{"num_hidden_layers": 16, "hidden_size": 256, "num_attention_heads": 3, "num_key_value_heads": 1, "head_dim": 64, "intermediate_size": 512, "vocab_size": 675, "hidden_act": "swiglu", "norm": "rmsnorm", "norm_place": "pre", "norm_eps": 1e-06, "positions": "rope", "rope_theta": 10000.0, "rope_fraction": 1.0, "qk_norm": false, "attn_scale": 0.125, "bias": "none", "tie_word_embeddings": false, "parallel_block": false, "init": "normal", "init_std_qkv": 0.0254, "init_std_o": 0.0, "init_std_up": 0.0254, "init_std_down": 0.0, "optimizer": "adam_variant", "learning_rate": 0.00167, "beta1": 0.9, "weight_decay": 0.33, "lr_head": 0.00487, "warmup_steps": 287, "schedule": "wsd", "decay_fraction": 0.594, "decay_shape": "linear", "final_lr_fraction": 0.1, "batch_tokens": [16384, 32768, 65536], "max_seq_len": 512, "doc_mask": true, "train_tokens": 171800000, "max_steps": 4793, "dataset": "wikipedia_en"}
MLP neurons of a small language model. Each row is named by its layer, matrix (gate and up: input weights; down: output weights) and neuron, and shows model dimensions 16-79. Each number is 50 + 12 x the weight over its row's rms, rounded and kept within 0 to 99. A neuron's up and down rows have the sign that makes its largest values positive.
Before each neuron's rows, "fires in" lists the words (lower case) most often at its 100 highest values on Wikipedia text that the model never trained on; "fires before" lists the tokens most often just after its 100 highest values on Wikipedia text that the model never trained on.

fires in: "been", "written", "become", "established", "received"
fires before: "en", "d", "ed", "t", "hed", "c"
L13.gate263:48 65 44 81 51 65 56 32 43 37 40 63 54 41 35 42 45 40 33 38 49 54 44 67 25 45 34 56 36 40 57 40 53 53 60 42 71 62 44 62 69 58 48 57 48 59 40 39 38 63 55 66 44 68 45 37 48 72 72 56 44 62 49 32
L13.up263:72 45 46 46 41 74 61 51 60 64 43 77 39 68 38 60 54 54 58 46 50 28 43 53 41 48 46 57 56 31 31 40 46 49 35 41 48 45 43 56 40 46 41 49 32 32 60 45 58 55 45 50 46 47 53 60 49 51 44 54 51 55 61 57
L13.down263:43 73 53 61 46 58 44 59 61 61 57 34 56 41 69 56 31 66 61 54 58 24 35 45 54 36 31 41 61 49 48 55 56 35 26 17 52 50 59 40 46 51 43 61 78 44 35 49 56 53 57 53 44 61 42 54 64 63 47 41 29 43 62 55

fires in: "school", "such", "schools", "schulz"
fires before: "ool", " as", "n", "an", "ul"
L4.gate409:32 26 55 44 44 70 42 61 53 51 54 52 40 29 43 51 51 38 54 32 65 36 56 28 46 50 61 30 38 66 38 29 69 59 50 46 53 66 51 64 46 53 46 52 63 59 56 43 43 43 67 44 60 45 46 71 46 58 49 46 44 52 41 31
L4.up409:52 43 44 29 38 54 41 59 76 50 60 41 61 48 58 64 67 55 34 56 64 35 63 60 56 63 44 57 41 55 43 62 47 53 59 54 47 62 49 71 52 43 54 44 44 46 46 46 44 46 34 49 76 53 45 44 57 59 42 55 35 58 46 38
L4.down409:53 35 38 44 43 57 56 50 65 54 54 57 63 52 44 53 56 37 60 69 44 25 51 58 53 54 65 55 58 48 62 42 60 43 53 36 20 71 54 29 49 57 69 46 57 41 53 49 48 57 34 70 32 46 46 35 64 65 42 54 50 54 48 32

fires in: "became", "role", "road", "rock", "royal"
fires before: "ame", "le", "c", "y", "ad"
L8.gate162:25 67 51 47 45 49 45 48 36 48 56 58 41 60 40 54 22 63 49 53 53 48 50 60 70 19 45 44 49 55 43 48 44 49 67 22 58 53 48 49 41 55 75 66 47 64 51 57 61 44 58 46 32 52 49 51 50 27 65 35 52 63 63 44
L8.up162:42 37 42 36 36 19 61 62 46 60 66 47 58 47 48 47 47 36 45 47 53 50 71 52 54 45 55 53 34 26 51 42 56 67 53 52 50 56 45 46 55 53 61 71 61 63 60 60 29 56 57 49 56 44 64 50 55 60 68 34 55 75 41 49
L8.down162:49 66 46 33 58 49 42 57 41 35 61 53 29 60 57 53 33 51 66 72 59 46 43 35 65 35 50 59 48 62 69 59 39 26 60 57 35 52 58 39 47 58 61 50 56 64 53 51 51 61 50 64 34 44 42 34 24 68 31 41 61 41 68 50

fires in: "where", "when", "because", "that", "however", "although"
fires before: " he", ",", " the", " s"
L13.gate228:46 60 40 40 43 44 39 42 51 56 54 61 60 31 38 47 53 31 40 51 56 53 60 41 63 27 42 61 43 45 40 62 55 60 63 57 36 57 43 64 53 57 48 60 55 63 20 36 62 66 52 33 39 63 42 41 65 41 36 48 32 57 47 47
L13.up228:58 66 64 46 47 39 59 43 60 46 55 51 47 41 64 49 31 56 35 52 75 43 47 49 57 50 58 52 45 29 38 49 63 65 39 49 63 32 48 57 57 39 53 34 46 64 60 41 63 53 39 41 49 77 43 55 34 41 39 49 79 55 52 45
L13.down228:74 72 74 45 52 60 64 55 55 43 30 48 57 62 71 53 45 39 42 71 57 42 57 56 76 59 35 67 46 40 43 63 69 34 56 42 55 50 66 52 38 41 45 58 64 48 30 50 26 48 45 54 48 25 50 43 50 36 46 47 43 44 49 75

fires in: "several", "championship", "another", "championships", "champion", "version"
fires before: "ion", "al", "her"
L10.gate274:44 47 57 40 50 51 56 67 37 18 54 43 41 46 43 50 71 26 57 34 48 54 73 42 43 68 41 40 52 26 42 36 62 50 51 66 42 72 53 52 69 37 51 45 48 26 33 35 45 63 44 54 66 49 44 62 36 56 50 55 32 59 47 51
L10.up274:70 60 88 54 42 50 54 56 40 64 35 66 43 45 61 32 73 45 52 54 50 31 45 38 76 70 41 18 48 56 43 45 56 44 31 60 58 62 57 61 32 64 38 49 51 52 61 64 45 62 46 52 54 63 39 49 53 34 55 25 40 51 52 37
L10.down274:47 60 64 57 30 51 46 36 42 75 52 50 30 53 32 47 56 22 44 51 46 51 32 40 63 42 53 40 55 63 47 42 25 48 57 59 31 50 46 52 61 46 54 32 44 55 31 57 62 43 32 71 50 41 28 56 38 52 56 30 65 45 54 54

fires in: "total", "votes", "both", "another", "potential"
fires before: "al", "h", "es", "her", "ent", "t"
L4.gate8:31 56 69 34 43 52 65 45 55 49 59 39 48 50 42 71 68 55 52 41 33 45 57 66 33 47 21 52 59 32 51 40 64 58 37 46 49 47 58 51 60 50 38 48 54 62 50 42 41 48 24 52 34 60 64 53 62 61 53 40 49 26 40 56
L4.up8:56 46 48 26 42 62 58 66 58 51 50 43 34 55 61 54 40 60 46 62 50 60 53 38 61 56 40 55 66 31 59 61 46 46 20 51 44 33 58 46 33 53 23 50 48 41 33 48 48 56 62 54 45 45 63 49 60 40 51 48 39 52 37 56
L4.down8:61 67 25 68 55 62 53 45 51 68 41 45 49 47 56 57 52 48 65 64 44 65 37 49 44 61 55 62 48 46 67 45 49 50 48 40 24 58 26 48 44 54 48 57 50 62 61 33 60 65 48 48 53 53 21 48 49 52 59 58 50 63 60 40

fires in: "said", "that", "stated", "wrote", "reported"
fires before: " that", ",", " the", " a", " in", " s"
L12.gate65:55 43 56 42 51 44 63 72 55 53 34 57 68 44 44 49 42 55 44 56 62 62 69 52 56 52 56 51 57 70 53 47 39 45 58 69 63 41 61 67 54 41 57 42 36 59 73 48 75 44 44 41 51 63 40 48 45 47 53 37 54 51 26 52
L12.up65:56 41 48 63 69 33 47 29 51 56 52 59 51 66 61 56 48 57 40 57 55 51 53 32 57 62 65 45 45 58 48 34 54 63 60 60 58 44 50 51 59 41 35 27 45 57 34 40 59 59 61 48 65 69 46 52 60 60 58 40 36 60 62 37
L12.down65:44 58 52 37 58 45 63 48 47 49 30 55 32 35 57 49 37 55 70 51 56 47 61 58 56 57 48 39 70 47 66 46 57 42 65 24 41 55 63 50 52 41 33 56 51 43 48 48 44 39 40 58 63 69 52 48 63 40 56 32 72 50 75 44

fires in: "school", "city", "series", "silver", "schools"
fires before: "ool", "ies", "ver"
L6.gate362:35 23 21 57 51 63 50 57 62 61 69 73 51 63 41 44 37 51 37 67 42 38 70 48 54 50 28 51 44 61 62 27 53 64 56 63 65 54 48 58 42 48 43 32 56 33 40 33 48 57 58 62 72 67 30 51 58 42 28 48 55 57 56 70
L6.up362:41 36 37 33 55 44 60 59 56 54 39 49 40 68 32 45 37 49 61 69 54 45 70 46 41 38 43 64 56 40 29 30 37 43 73 55 41 50 23 43 64 54 79 43 56 30 50 57 40 50 73 59 60 64 29 34 51 36 61 28 56 66 42 63
L6.down362:62 33 54 37 46 69 55 41 53 57 26 59 40 55 38 28 58 49 75 35 55 55 64 39 61 52 44 44 47 33 62 46 38 37 50 59 35 49 51 36 49 67 57 20 41 52 52 50 69 61 49 46 22 36 52 36 68 35 57 46 42 42 51 40

fires in: "known", "served", "such", "worked", "school", "joined"
fires before: " as", "ed", "ool", " for"
L9.gate219:69 25 75 51 57 30 33 54 53 49 41 43 48 55 28 37 32 58 45 33 46 58 59 28 53 53 45 57 44 47 51 51 58 47 50 40 67 61 55 51 42 45 61 43 38 46 65 45 56 55 37 50 59 45 53 44 38 41 57 35 45 36 56 33
L9.up219:52 34 58 41 43 46 32 42 63 46 39 36 49 47 50 59 35 34 60 36 45 19 67 54 47 39 60 48 52 35 23 40 59 44 38 30 70 59 58 57 53 49 48 56 37 30 60 47 62 49 47 63 58 41 50 39 45 35 44 46 59 16 66 41
L9.down219:61 41 59 32 46 42 46 62 71 46 63 56 45 48 55 58 41 27 60 47 62 48 50 47 41 74 48 48 53 53 41 30 61 37 55 38 36 45 43 36 42 56 50 28 52 47 54 42 41 52 43 52 62 60 37 29 44 43 46 48 58 43 53 47

fires in: "however", "over", "championship", "championships", "champion"
fires before: "ion", ",", " the", "ag", "s"
L7.gate115:46 63 56 38 27 52 30 48 38 57 48 41 70 64 35 73 77 49 53 52 35 38 64 70 76 51 34 57 49 50 43 42 44 67 24 47 57 52 57 47 59 57 44 39 50 51 60 75 51 35 73 70 68 50 60 65 48 48 49 35 29 56 46 46
L7.up115:46 74 39 50 57 45 33 32 20 50 23 41 50 45 73 72 62 28 51 55 60 28 58 70 74 62 55 34 71 61 44 56 52 43 35 55 45 52 64 45 59 39 43 58 39 37 59 34 54 37 74 57 46 22 52 67 60 42 55 34 40 62 44 32
L7.down115:62 45 58 41 57 45 29 47 33 39 59 76 36 65 39 75 62 24 44 49 58 39 46 60 62 58 34 50 45 27 64 56 51 45 45 51 40 44 42 15 46 61 41 47 57 41 42 41 43 40 64 58 45 44 57 59 39 62 31 55 56 36 38 56

fires in: "been", "other", "local", "become", "others"
fires before: "en", "c", " c", " comp", "s"
L4.gate170:46 29 42 63 52 69 58 42 62 30 29 58 48 49 41 46 70 33 46 46 39 57 63 37 60 59 50 66 51 34 51 40 42 64 57 71 44 58 35 44 50 38 34 36 48 55 67 13 22 69 39 41 39 54 59 54 47 48 55 52 53 48 64 53
L4.up170:43 44 43 52 49 54 52 36 58 71 71 45 41 27 54 33 40 48 47 64 48 48 56 42 42 28 29 20 49 71 76 65 49 31 63 37 45 89 32 72 66 53 64 35 55 67 37 33 56 39 31 57 47 39 49 53 59 43 50 66 66 36 45 45
L4.down170:43 51 47 61 28 36 51 61 76 54 52 40 56 43 59 59 54 60 62 52 41 46 60 76 42 51 48 77 66 50 54 54 75 39 30 62 54 53 42 36 39 55 46 67 62 38 33 50 47 51 53 51 28 39 43 65 75 67 41 53 35 33 43 50

fires in: "university", "female", "february", "march", "universal", "focus"
fires before: "ity", "al", "us", "ru", "ch"
L4.gate9:53 64 28 70 67 52 59 57 56 60 57 64 54 37 22 65 54 51 72 48 50 59 66 30 29 47 45 39 40 72 56 26 49 76 26 56 46 55 46 50 55 74 71 36 53 52 47 35 55 37 44 41 73 64 42 63 48 41 45 33 58 29 41 56
L4.up9:64 57 54 40 40 47 52 36 43 60 61 61 45 50 50 54 63 47 59 50 48 51 54 32 48 59 55 51 51 64 75 53 61 40 42 58 56 27 55 45 64 48 39 54 45 53 48 74 51 55 41 48 22 49 73 48 43 63 56 66 57 46 47 71
L4.down9:42 57 43 39 68 64 49 59 51 40 55 38 73 59 31 58 34 49 59 43 19 52 42 40 49 68 64 72 54 51 40 63 54 47 80 43 48 61 55 53 70 50 47 57 43 72 41 59 65 46 20 55 62 48 45 51 66 51 55 40 39 36 25 43

fires in: "university", "organization", "organizations", "new", "universal"
fires before: "ity", "al", ",", "it"
L8.gate447:68 37 48 46 61 39 54 62 66 40 53 41 58 59 18 41 74 40 53 75 66 59 52 21 69 55 64 46 49 60 62 34 45 65 65 42 46 57 52 46 63 31 60 57 52 53 68 57 62 72 48 44 79 61 58 54 29 49 59 46 40 38 48 33
L8.up447:55 62 45 45 22 52 52 33 67 54 55 57 58 54 37 54 63 75 45 25 55 48 46 59 58 54 44 42 47 59 52 43 44 56 55 40 43 41 41 54 49 48 50 23 65 46 45 22 69 54 52 52 45 36 57 40 52 58 70 52 53 56 36 45
L8.down447:48 58 57 48 34 49 29 33 50 38 53 39 56 65 43 33 51 41 65 31 60 54 44 55 67 56 32 56 50 75 56 58 39 60 42 49 39 34 54 47 44 45 30 41 64 49 62 71 56 58 35 53 28 50 49 58 54 46 72 39 38 61 63 21